{
  "n_layer": 14,
  "d_model": 384,
  "n_head": 3,
  "n_kv_head": 1,
  "head_dim": 128,
  "d_mlp": 1536,
  "vocab_size": 8192,
  "activation": "swiglu",
  "norm": "rmsnorm",
  "norm_place": "pre",
  "norm_eps": 1e-05,
  "positions": "rope",
  "rope_base": 10000.0,
  "rope_fraction": 1.0,
  "qk_norm": false,
  "attn_scale": 0.0884,
  "bias": "none",
  "tie_embeddings": false,
  "parallel_block": false,
  "init": "normal",
  "init_std_qkv": 0.0434,
  "init_std_o": 0.0,
  "init_std_up": 0.0434,
  "init_std_down": 0.0,
  "optimizer": "muon_variant",
  "lr": 0.0025,
  "lr_mult_down": 1.5,
  "beta1": 0.93,
  "lr_head": 0.00852,
  "grad_clip": 2.0,
  "warmup_steps": 200,
  "schedule": "wsd",
  "decay_fraction": 0.704,
  "decay_shape": "linear",
  "final_lr_fraction": 0.0,
  "batch_tokens": 131072,
  "seq_len": 2048,
  "doc_mask": true,
  "train_tokens": 861900000,
  "steps": 6576,
  "dataset": "wikipedia_en"
}
MLP neurons of a small language model. Each row is named by its layer, matrix (gate and up: input weights) and neuron, and shows model dimensions 256-383. Each number is 500 + 25 x the weight over its row's rms, rounded and kept within 0 to 999. Numbers have three digits each. A neuron's up and down rows have the sign that makes its largest values positive.
A block is one neuron, or neurons of one layer that tend to fire together. After each block is what it responds to, as a language model described it from the Wikipedia text at the highest values.

L3.gate38:513503451475486467519505506536500531519523438464477503468520472492496521444494479497512503509538447552486486514456444495484493493481522492510492497454474506504505483570495478544508517486528478496516463482524510478494528476463522519493461449462497515486528495497499490498491460513483450538483495461537506518504491478480506512518501497483506513532484510520506510514486507490517497528500
L3.up38:507528532478493489525511498462489484519509514532487470484536569507516506525542501482508500488511489519482466459488462469473515485484465475478485504487503499455499479549488495500505503513533482418511524457505509491469543498473489474468484507468568501532500516552480443519508466502532532505517487505498526520503497542474542516484465512477498464453460473482513504504500476513502526475472
L3.gate188:490567453506491504488513463544504478456489545505526461462505485552463498487488490471481494503484450548449547463461499488544527498560518484512466525489498505483529489498510496523505510504468495515523479534529501489500489503519502528529521494513502506467485503543486501521476474560512486524481501494464505482471506476489506425496515488481455498538523555528520501475507512503450527496483
L3.up188:504509492484509500500496526503491545492480502521521476477488465535504510477493497487530502479517458471477525499544458475477476519552513479523487512497518497487534479450503497469464523535487483551546514538487518490493450524497502476473555540495483484472466532526477488543519521479481502533454489528502497538518500467478523456496427479510490495498541514520538498520493518531506464517505
L3.gate262:490487507465504446487518477524469493504477505511484498484489508522524473498464541525481511456529505548490514550510506512481491459521446521474502499469469499523512457517556509494513486490515497542489477484517543520503524512477505519484482531511485535481499513523504514508479524533510507527477526495460483494474493569524489490512496491460507487492482453464479532518499507545500511505511
L3.up262:449483498482518485505537506535469515547518523531482495480539553537517505472484500519494512498535527520493503498458495532473505503519498508535495460476471500473480490507511517534536472482468488505513484474515549508478557505519516525498468512484480501515500527516483446506500537506496483521523524510484511532483468522541495472511500486467489450512471487502478543531493473489471532505561
L3.gate322:534559503535495511513505501506486491468526522498505515502526462493481536497500507448509477462477531475480507448487520473515528499498516516540468510437479526491515556544461499490473493480517488483509488475496533521460458501506518517490465508526497494568447491496542495476523493483500507531500503495510464529486507491495508530521528529538471477505539465450469521499515516452524465510527
L3.up322:510534559510529577507501507543506522489480510507491523516551475531518512519535496490512476513451538498473535499450516492496505482512504473491429509473486510509517480503497445499474533526497460531505498460470502506506484465512503492528530489439479473514489488509518473508488508513482508487498471494565506486495526493501467521518519485505441528493531426450481532463500541505523472519504
L3.gate662:514474533475558554525483493521530549509527530506502467490548489481505528485483477522472516483514508566485476515503507479530519522450495478514468503485460467514464504511499503494492468510500467457507528522482520502506515484503520505473469490516451496484441485462513488528478507509463532509536489509502509480515507503493529477497534502479537468493514540498494516483498523445478496500482
L3.up662:517484530460498477490511501511476548544504498483515478491502503542524514483477540531528484481449552460478495503545434504526505505543502508511470513469527522485491536531467515456461506465485498523517496506478502476513532482485531498501498505498522512519486442495506478478509466515486516494502465487526485481511534485511498460495515510486554491505495483480456495471512485556472501458542
L3.gate844:521552504530501490554510486498520526524445547509519517533473514510492513469493473501509506569484525492470507520499499491473527474491534509465515481497522462499507464535489491536496479511527506444506546533478465511546521489436449501492489479462555464524516419535512512509506501461518506504476516530470502533507467522514556473525512465478501487503513512499477530497441446493490457522484
L3.up844:496489517572501424485517539472510534513418500498480468520523534513503487482530506476520471526504507508495515487500481518485548428458543520506525460491495495510536512462514488488491489530544549494467512492540443504508540496463522511453465509479478506500520466460502521535508509469509469464474532493510510507539492536465511514511513507510511493543503488506486477554538514543476522489495
L3.gate1087:455508489498533470511492489485487542556493512480518454517538485515503453498488530528477499522563495523461493499475499517462521481554472493487530527403502491528552481505511443490459507515484505481482533497521525491471531518509529502503526500494506522499503519508513484516490538537496507488529527487477534468510426514514491485487510475495549513522488507514476528524519543475502507500514
L3.up1087:467518493514538486516516498465531541494476477522470489491519514494466493485481497542510506530537495493511477511454525492489521454537550456477528493430479465545510555514505417484450497499468509497480483491537494502481472527498493483505470526505477524510461497506540487520503483515503482498470497479498491503532511474484448487469505519466482485466527526454482509532478546508499547504524
L3.gate1232:508472501503509541541498494531483497478513553531504482484543506508497527471493482525546542459525486484468486500476487488507516479505527504545499498534529529537504469511437531485502484525536481485527505489484491506489495472481529485468483495507464484497567490515523460511515534517473526520502495498500529484462513538531500530500512448484506573501469485532467517477509498489505472495501
L3.up1232:495469546503471474493470508546499495478515469506489452505456502549489543538539500533501460458474482522500499532494514452469487496453521559484485460521516530523485483551477497506512532496489497507491498512510498502495513534502515483514457476481458479491547511516506479557488483541489505461498489562513506458535488505505461537489467477502546501523495484523480502497504508513512458517505
Description: Incomplete word pieces that need a further piece to finish the word, strongest for "pp" after "su" (supposedly, suppressed, supplies), also ju in Prejudice and partic in participants.

L11.gate428:509534479514487458499492514466489497547486461505455491510507479535470511487502468487487545486461471529493510513526457541476505481520477509531495453527512537509476494502516454529467509503447500524463549491516569509500457566521485505467490495555500452449513484468486463461488511525490506514521498500487521518528444507492465473504456482506506511476524517483540519451465495468512447501519
L11.up428:521511516514480509447513486494483505488493476491486515539488483496513541458480508491511502465490471535493500531497505501513468460543540529504485510496553484489492482485529471492530486490473531532508511548464461527529456507487474501515480525532509500521499481490549551510503489497505533530555475528463484461456472528498510513476529480471531518485508530531549499484540474529495502450490
L11.gate548:528498476527516518482470507517465461491523451499504509475560513512518475450512521506549479530506450507491459530464498507523506496542518497545502467476476510492500507504524526514489540520525437504502544475504486524548523455464493515481495509458510508523504492488477581491504520496502494466477487514480494485460456478502517508497509504487534535465529492523472544492477551472520524481515
L11.up548:536477482519572528446503484502493512489481486515534494486498463468457502512489472474526511522492494498492488539480510483430490497466456486492512467509481504522548474516531502517470492541492487485481522467483497530448472493492495478478479538521491480516506455503490484451539542492527484514496496521503544461458481506563510517479453482515476533451468530507508518492511483552499544523494
L11.gate618:510491528512500478500494498567492487522507489484509523473499485526514511528466474506528494518506508512513440497510461498493501486516480469549519494527522477486496508487495465539486505516508481502490511451540511476532527515496547494521487491484489525519482459491490498517513509484481496536504505454527516538477506517532557513574495558497508464486517522495483553478535451506508488497508
L11.up618:517500508536491465512473482482511511500498475542506522446481562540469493474507469460496496482437532496479495449498482510494530494488478529461454499506483494499482460486469484519523490495475495497524443507493475482521507469434477536465480518494474524462501499482485507454491548486474522507493518488497507495492473508478517482496490501463501497501527501499470511499483477509499518428488
L11.gate664:485526496536505493471475516487506497522458513505488536519533479526513489440536510507472536468480552517519461506486515492492508483486438515515454471470485482518492535530514503506501479486463512512491454512477497529428497489447483490464484520502504500495502493508541509501526508544541518518507482502554507481483504546489432499522478488499493491509494482498532540490511499516511466438505
L11.up664:473488531499509491498492533525495578510485513489454532480530494502464524540451533501505495511532522522452476499494512472485513506505496555499462530484504482504444478480469484497514492479483469498496501476525527510480491498463490512476488448508534460462487475488498461503498526490478511512518514469475549545470496542462493469478533520527498548448521475529506510485529515453562502455478
L11.gate935:501570474491500509452505506542476520518457457499479463480522518498464481491516544499514475465513506487506500560486449485501510515511493515524473530532528472476510511530500483516548460525494526504528510508500500516460498494503523482508496493474486484521493489504488533519540497496491518470511521514503497441528459444537506499483499533480467489517522488535526481457478487517451482502519
L11.up935:499550448464495500479519499491493528491507496440543484554471457511488466459490527514506489488542510504470504527484497522481509501515492526526478442522510498488498545499506515537506489493493506497492502521443529502507479505527460497481504479490491501541468462482482479451536533490520499545513502532531469533504468486502472583508476503494487499481560489478544497535532497446505520445555
L11.gate982:494536525527520504531481522476470516499471523469464509527511464492501499516516499486510485518437490562461528436541511488493497515479511548493525485502509532454504505494541475520500490482547490468516487461493509472524515480531532515485520523488535484491542533495507474482536476535469501521526545516526505498476477462473468522534547470489500489498501498490529498518548529477526543482530
L11.up982:506514502495466490515500490472524484448506471531494516506546480544478517524464519465507484492481510527478461497459558486466515488501488504483492479477506459476498498502531504501487467501546463472472473508482504487472490509521510460509470466510521561475527471510543472456545496491496524449535482522543504474422478507501502497487514496486495546499517488490513480504486488515516493515486
L11.gate1508:500494486527480523528537487500492489496521495486498508477473475518529501536478532500530477461515478470486510508540502535571482507465486497520491507525498505466471497484525485484464514463505464511458570524528472497478462511471512513516501535518473522546473442494498499502562473498505518520508481526518491486494525522496435455499537520528460500491474516524478487459519466515466558491517
L11.up1508:512483517506503489421497476526497496492484511505466512478487474534509475521473490483507494546507496473517446505503468492499502516514475495470497524511508483506551491514555493492463487451510491501477523513517528514470485479500543499502462476524482494517481484480462524488522494487561522520565431513516523479503488527505445508545467497534516496559487553504525472526474494512497479463487
L11.gate1511:507493516508547491465469511488466564471490530557490494492525542514486515498487450472486496474524484494469504488474508498480514495447471504471468487506481519468499513481540460515517511490504478507470502486463491490464543499482492485494513495499494489502535516458433487481529518456499497422492501505495495528535512513522476472461495523518475487516469514464506482493464484487529505504532
L11.up1511:492504489484506475523537526490501521506461527560503500520481502522523515498527487535508463491507507577492490498479487461511546534525552499473457504498499508509478524478548473530453484480480492462531525487513543481498472515502485539491528499551499510480512531524481533478531461471506537518498512490504516461459467507488506532510502465524502500508501512513486498491495487481525527491503
Description: Incomplete opening or middle word pieces of rare, split-up words that clearly continue, such as so-cal(led), un-oc(cupied), sm(ashed) and disc(harged).

L11.gate145:506554506543482456499532470524503481486567507505445477525481487534476506546428449494486508460537498493522503495523533470491533507492505535540478499504509501481524544504459476499494478472513501479519500480514497423520491447530455468466547468530479491488484478483510461545504504476499522526454484495529468488450510522509476502503439500490469500478491470538497497508521498527511517509524
L11.up145:435461509490537475469510496556511488483439505515511525517501516507485522541496558546516528497507473524537509518507506533540509508505490495478518524517511501571491506496514455524477470493516509504514506494504506490547496461483469509500472489466483487514483494446486527487533466490482459478527449481496507524488473527471566539493479503571475478467448518522473547513476492546516505505474
L11.gate179:512507511491487471484508472507534485484492467488501539510481513529506450444460481482502501506503477488520519493546509501511515455474505526482511502454549545482492499538496513522502479493523500523532493502467523459509509465484511508515547477533468543477503490505497469524454491501501493513524493530526467509500494494467460496520484526577471465490477496491475498511477523517485527482537
L11.up179:476506497503542491477512511519501512503477475511532468504499457483495496525508512455476541526509509474526543493535499555517501501504493475470485510551528497516500434503487487467501481483505487494508499528528543542522510466466538465468532530496538473486465524475494500477473488507495463501496483493446540546481484547518470521479469552509511543494478505486488534511495483502503482492505
L11.gate251:506495451502534527520458505487546494477465488478462488509483476477511500480455472522492502522478513485487476481499480529538497480513504474470489474518509523497502486483489486511488525473474510542494509498481491555474475488507516495493482483500505528518491487511513475495495512497448463505461521496479465499498460514522546529460493514517524538479542504482505537494525528486572502448475
L11.up251:505454499477521513481496504487517523502509512495486516510510516480478493494518517509501530492483451510481474483451503514456513489475486488529495499496513508546494466487494542502540513496511486495525490474536506540494516469554514500509505483487481535518531507516524483512527495506537545534495502482483520516489520505527482483508478447455464465526518483502495512521531505532546518530471
L11.gate405:471509462552513404495474488493512531503453489474458516492499509532486515541504497510482483505450496487476516508533485545491494493495503540503527475480501484535494455505478482494492454504509491527538525531517485508504556447518497526498505489461513480493477494453511502482522509525493483471514532487498524482474531520504518510519499505433523537517505486477515536526493528470515515499494
L11.up405:554519512488502517539480465529492489472498495502482513502514497468458505490479498493479490492483459483504508480512478491521524475531485508537499490517487454476493498495473502471528469557453537486532534476480490496484549495487460529509494465531535496518565526495487506524536497496503512443535495495492505470462503494491502546430510541497442511494460469489543479472506494514469480542497
L11.gate707:568476471464485511452541441495501460542478502513493498520476487471515518494485498480454512503470529514502508498446516517411480470496470533497492538483506522457525517504483496476489487484477526502494478509517520518521494515490504527479527499453514476494516489489487499535516499493531484516459494467526492472532488505457452494466524459506506523525482531517482496520543520462532510489517
L11.up707:571457486507466485529547506526529502491517499486515462523478471516480472492501506518537504491462534487520467508485517527516467517449517505470492514492507517470517511548514487476523491481476504526534512494479582525522500469542487517534509499480531539528524481502515492470494491519526544505456472509501504514519483526530492495511497477496504519519509522458518530503454521465492529438541
L11.gate779:492521516496538485485504447523496502491480461520482468517515492488482506496510517524534491521494508529471530544458563482546494518544509545532504515473497473487584522493501470508539478505549516506530467480478528506520504503471528506509494475451530470540463500508513451467504505488493535533510481502507501486512499511512496468465478494479465476506532504508499508500465528513516495464560
L11.up779:522501484470458484488508510485477503493519492521542477478496487482454551545452479488455524488493469509450530516455494528470480498510504528495498489492493525499452494487522511527482496472575502492531479505476462506540534472473533531535472516453504529491479498473505492507491535508461455508465506505510518486498487484481500526514476502494486512490482514494501506498503505509530487525466
L11.gate987:522501494525516529457503494517504550501492512501512491524479503508463529496466540459539471485461480470503513487472478487501558502504500525474516467484510491496501490483501465487539535512530469507551478555475482492483521503482467501509536455501514484540518490534539437508477496485517484446508492496550533490506521474506481473481467464487523473509469431508496513541476548476489477461500
L11.up987:517511499447490544554535458499500486504476495513521453524514493490496472556496465463497491497499500495490501491472506476509526493521445453497500488502545512526517546498512524518511487500512489527519497469502525518563514493478514481469508507447517485524532504508479492465513485483506487508501501547500465544477510488483497462481466438513502486538517480487483490494487481541522526490519
L11.gate1460:512507517518495492517547455533460519523503450512461513467465465498513536568484450472505527498497504449540518462518483523473505490521479510543494456490523497469483550465510483505514502502532505491533454500498483500513499488456544520445499498462495507523505501493507561545506478515459505463482510505518519482508471508520516502535478460499482521473495486522521417496493495492520529457513
L11.up1460:512507543519510470521484468563491486545531468515503438478522453487473512519479472542496494510467532523527533469453491521536472475529530511512423497489485488472440462478489518518452494473488494498543516475518506542479529483516478526525530464482502494526511481510543542561493484476528523521488490525499488498523511507460499477504482517495442474516518506475474485495527487502493523493500
Description: Tokens inside column headers and field labels of Wikipedia stat tables and infoboxes, e.g. 3P%, Avg., Yds, Cause of death, Citizenship.

L5.gate418:475424484484481496464487514525507544500476496516550490502477546528508532501506493479525549478499510507492491511503571554524511501478542508526527517490550495510534496510491530517464482502518477528517536472511499445473489484523494500484503489577473480480532517498439500482533496489497509459517488520516504500512528478516481496497498542513539530516485502510511533495473496498480517510479
L5.up418:497509519504517485514500531466502509467516467528523512546542524487489506511486477553522479507490507505512500524520523518507524521517548517487527502481521508491486511500496448519497502483471474522537525485511496504531514482523535511505494462483450512480502513532514460480517482524474547487455480443513517507522531519474482515539510508470514526500531493523518479501515530473568496472505
Description: Pipe separators in the header row of markdown-style wiki tables, especially after column names (Season | Team |, Cap | Date); weakly, mid-word fragments like volunteers.

L11.gate353:499495497459532455500517507510517484472510519497515515490522469483486504533503488469526478475500499546508472518468483491505515510469522517466480522513482494527499494476514549495532496462515521556503507479462452510521479533538514537508501503485493491482514507530545513477477446526512517489503511496442492488543488497472503512499532469560494502555546483471479515485512496446499538494453
L11.up353:502509490519485519471494523499490479499527552514494538482511485512494519481526511488520512517470476473510547519482502488518557524483491500508512462486533470465486504475548508513502512523494479517503516499482522499445490489535498503463498474522488485491533542495469504480464477514502513476482487546481493561513437492496495525572501481503489497507470496530489497465527499504505531514512
L11.gate824:477474507514516521502461533518508465502489518476519477530481498468484477474458488450466512466489461471523523520465515485474481482456488495545516495519447480482515468518474457521529501514450503514526462532487561478466505491513492459483481504462480478493505480494488482508517493486476528479537480483501542520489505497459531482492512529518449518490513501503459461439478499498536484483495
L11.up824:527482533474520495478497523508489506524510490515540479538498514511503471503454512488509476518508515543524529458523556499504488522523488492519476446514492478480531547515478489498493455458483482521479426520509507551495466495461520466505509532489514555550472488523481488478478465496517496533530490529510515520523507513463514498506494497545488518465540489529511482469494483571522516499514
L11.gate845:491489522512536516471495530477485521496548535487471471484525527499500532527516452453501514505514529542507483478510519498507485505492544456506520475539523522471529496493496475494498489493480518478507478552513493444507509551493474467494534489510494477453484493493508494528481469457532499479524486455463492527505491501571530485457539445533494491504481505526509517507515529472475498507494
L11.up845:496519487472521474527449526421502518485514485513534477498484494473493545521510495507480446523521490479531503514477512451485528495514553484512552524518498503488522534527515497498508497506489529535497497511480517499454527466478508519471459468508507519499494450499489488502494525475523512497494492495489541507501536499473473499522508462494498532525519447511508460501486515528447441503492
L11.gate1258:500474536499486502511498513514503480473494494481473454477512540495516494493432507517474523516460492526487516461470508472510480483510472478508507445518500495544489503478473522486461503531497486507471523489514499514499464507498482472512503516466542463505509484490517544497477538522517482480494456480477573491491498511496499490501487510485539507483460488472500498463487474472548451510469
L11.up1258:516491529528466492492536478503502489514482516481534492496500494509476490498544490521483530516527483499509529491505481485517520501543484522477502470511490447487531519538471550488484461527543467505469461484524447556481434501521441499528531527480473494534539495478515463482487458521526484491502525497479498548487465516471502523513477432466531533494496513526502542455533487494503547511492
L11.gate1341:500492474513488500496461493521472518538467450478483504549528511502489505446490484500492511480481516521505528525496510480562469478509491466523513457520502525554497493501458474500489520526520505522473532492485492508483476461489466504466492502490494464495470525487520545531516521491500528548461473515475488499454523540494557550509474488498501471508585481534528493490500544457491489500485
L11.up1341:548514515459499484474475495515502477479513536515518519487490506530465504528506513477498495515477484494493522490503485493474494463464467464471506510492509457496509497492506515481499483469525520506543471524500468519456494498496473510491523527489488533487553546511493511508501479498515499524469474474483487549508482506537472483489461504502513497525471517514500503486533525527548482508481
L11.gate1411:505458492491492485471493483519488513507495496542514483497527518482494469503514497502540484503510494519491484517515542466493508519486510518492492486505498493481518511543466541490498471488539539485492491487496484499513496526501471533455507529526480491528479534539535529498531455466527512494499490475496490477514453517463463546552472525520500492513496493516503446488537484484476494509467
L11.up1411:522525503499550488512521474510542478463496514491496511531462499491518513492499504516468508503467505545465484473542513501498470485499516527508489490483471476437555488469477485504477480484528504526525504564458486515460493493530484511518487505486497467456438491503511509484555508475468480506520498520543487473467537511475543476530501491505472516523521524475455497494498499514520526482493
L11.gate1454:497491523476545512494508487453542507486464475526514493510519498506486505517484524500456520514490462515509487488527435486450489474500487519498475449450495465458534490513541541460526492477480492468480500500494519505499518528498515523451515525526487440479453522502481507486499508467487508531490529492509513510456484495499522529533490518481484525501479521514510470481504454492506478524506
L11.up1454:477518514469549498528538463488516532504500491517512482472534521463448465518489518536518519510483491543517468536477493465500507538472465495536494525468476476466530503503496515523549527522495479516466517527502502489488481508472497483495492554519477470535516533490503500481524506503507491503488509484490554495455483523472478483489488485532500492506499494523510486511510469528506510461500
L11.gate1515:514530511492465479507567492485477498470505503503535523529508490520525527499524484487478497457536496480440496457492461504506527472465518516518505509484474524502516466476518511486498483509464502524477493520477518471572510477476516450505491479525475469510504476482476492510475460505466500512465483488489558544525482529499502457504516531518472491439492527469478535467512556525498472500550
L11.up1515:491470505497528472520511519464471510466503497502472523493517524506442475495523486478537489522517512493516458492482484456458498481517556454538469554514509462472515505511502481548517490528499478500508448533546557492457502492538447492495484493476538496476523505492520524480513565522521534491472498529475465531496495501522525484547521479530483511513485508490500500507502493518520496547505
Description: Column separators, parentheses or hyphens just before an expected number in sports and medal tables (e.g. the total or goals-against column), plus "aged" before an age.

L5.gate1308:507550534524536523520473536489514452475497498499489499482544489507490512522469508493480507481525531527499481525480521500455555506488507484497502529543503489518465466515482538491468452477541519481468522505523521483496490516517513503473448465493469492453501521500482524519517461540478522551474537476501461471496559503457506504510519513486522494470456501446491505514537486507501501503486
L5.up1308:500525504464481520534498500429475472485501509504497483489476501491462526458475547508501514475497473493501464521508520489497495512550486523529527541518497489514464481512521468490503437541507548490523516460445536510499458491479481520497500502497507466514507501511523510513503512561507501475538542535447466497531497496503460530479486505497529486474518494507490499472537520482553494462482
Description: Word pieces that begin or sit inside a longer word still needing completion, e.g. adm(it), insp(ect), Port-sm-outh, Narasi-mm-a.

L5.gate181:520468503487486500482488512513524500529513515466498467453487477483498478502505457506537479499556464495494494509515533518511473495509501496532505550499490492481481514498522524507472525546495469516488511447508520488471473520478491507524450513517446501509487510490460507544464494492499505531524480500451503528476490482529507527520474448510492550492498503530523481508485501449471507471523
L5.up181:521477548493514509490505494484519562515499563505486489485547496475492496480480502520511496478495460499493505463451486519481503478466483494496536510474536505504505516519516505484446480532503473468446546529493490545495517504492488513499514493501514500503510524488519484481500448486482494485452429523522478507488485517497462535481511486547520513535559520494487481502491488458467511486511
Description: Fires on the token right after a multi-digit number, mostly in Wikipedia tables and stat lists: thousands commas (65,269), column pipes, + signs, or a trailing digit.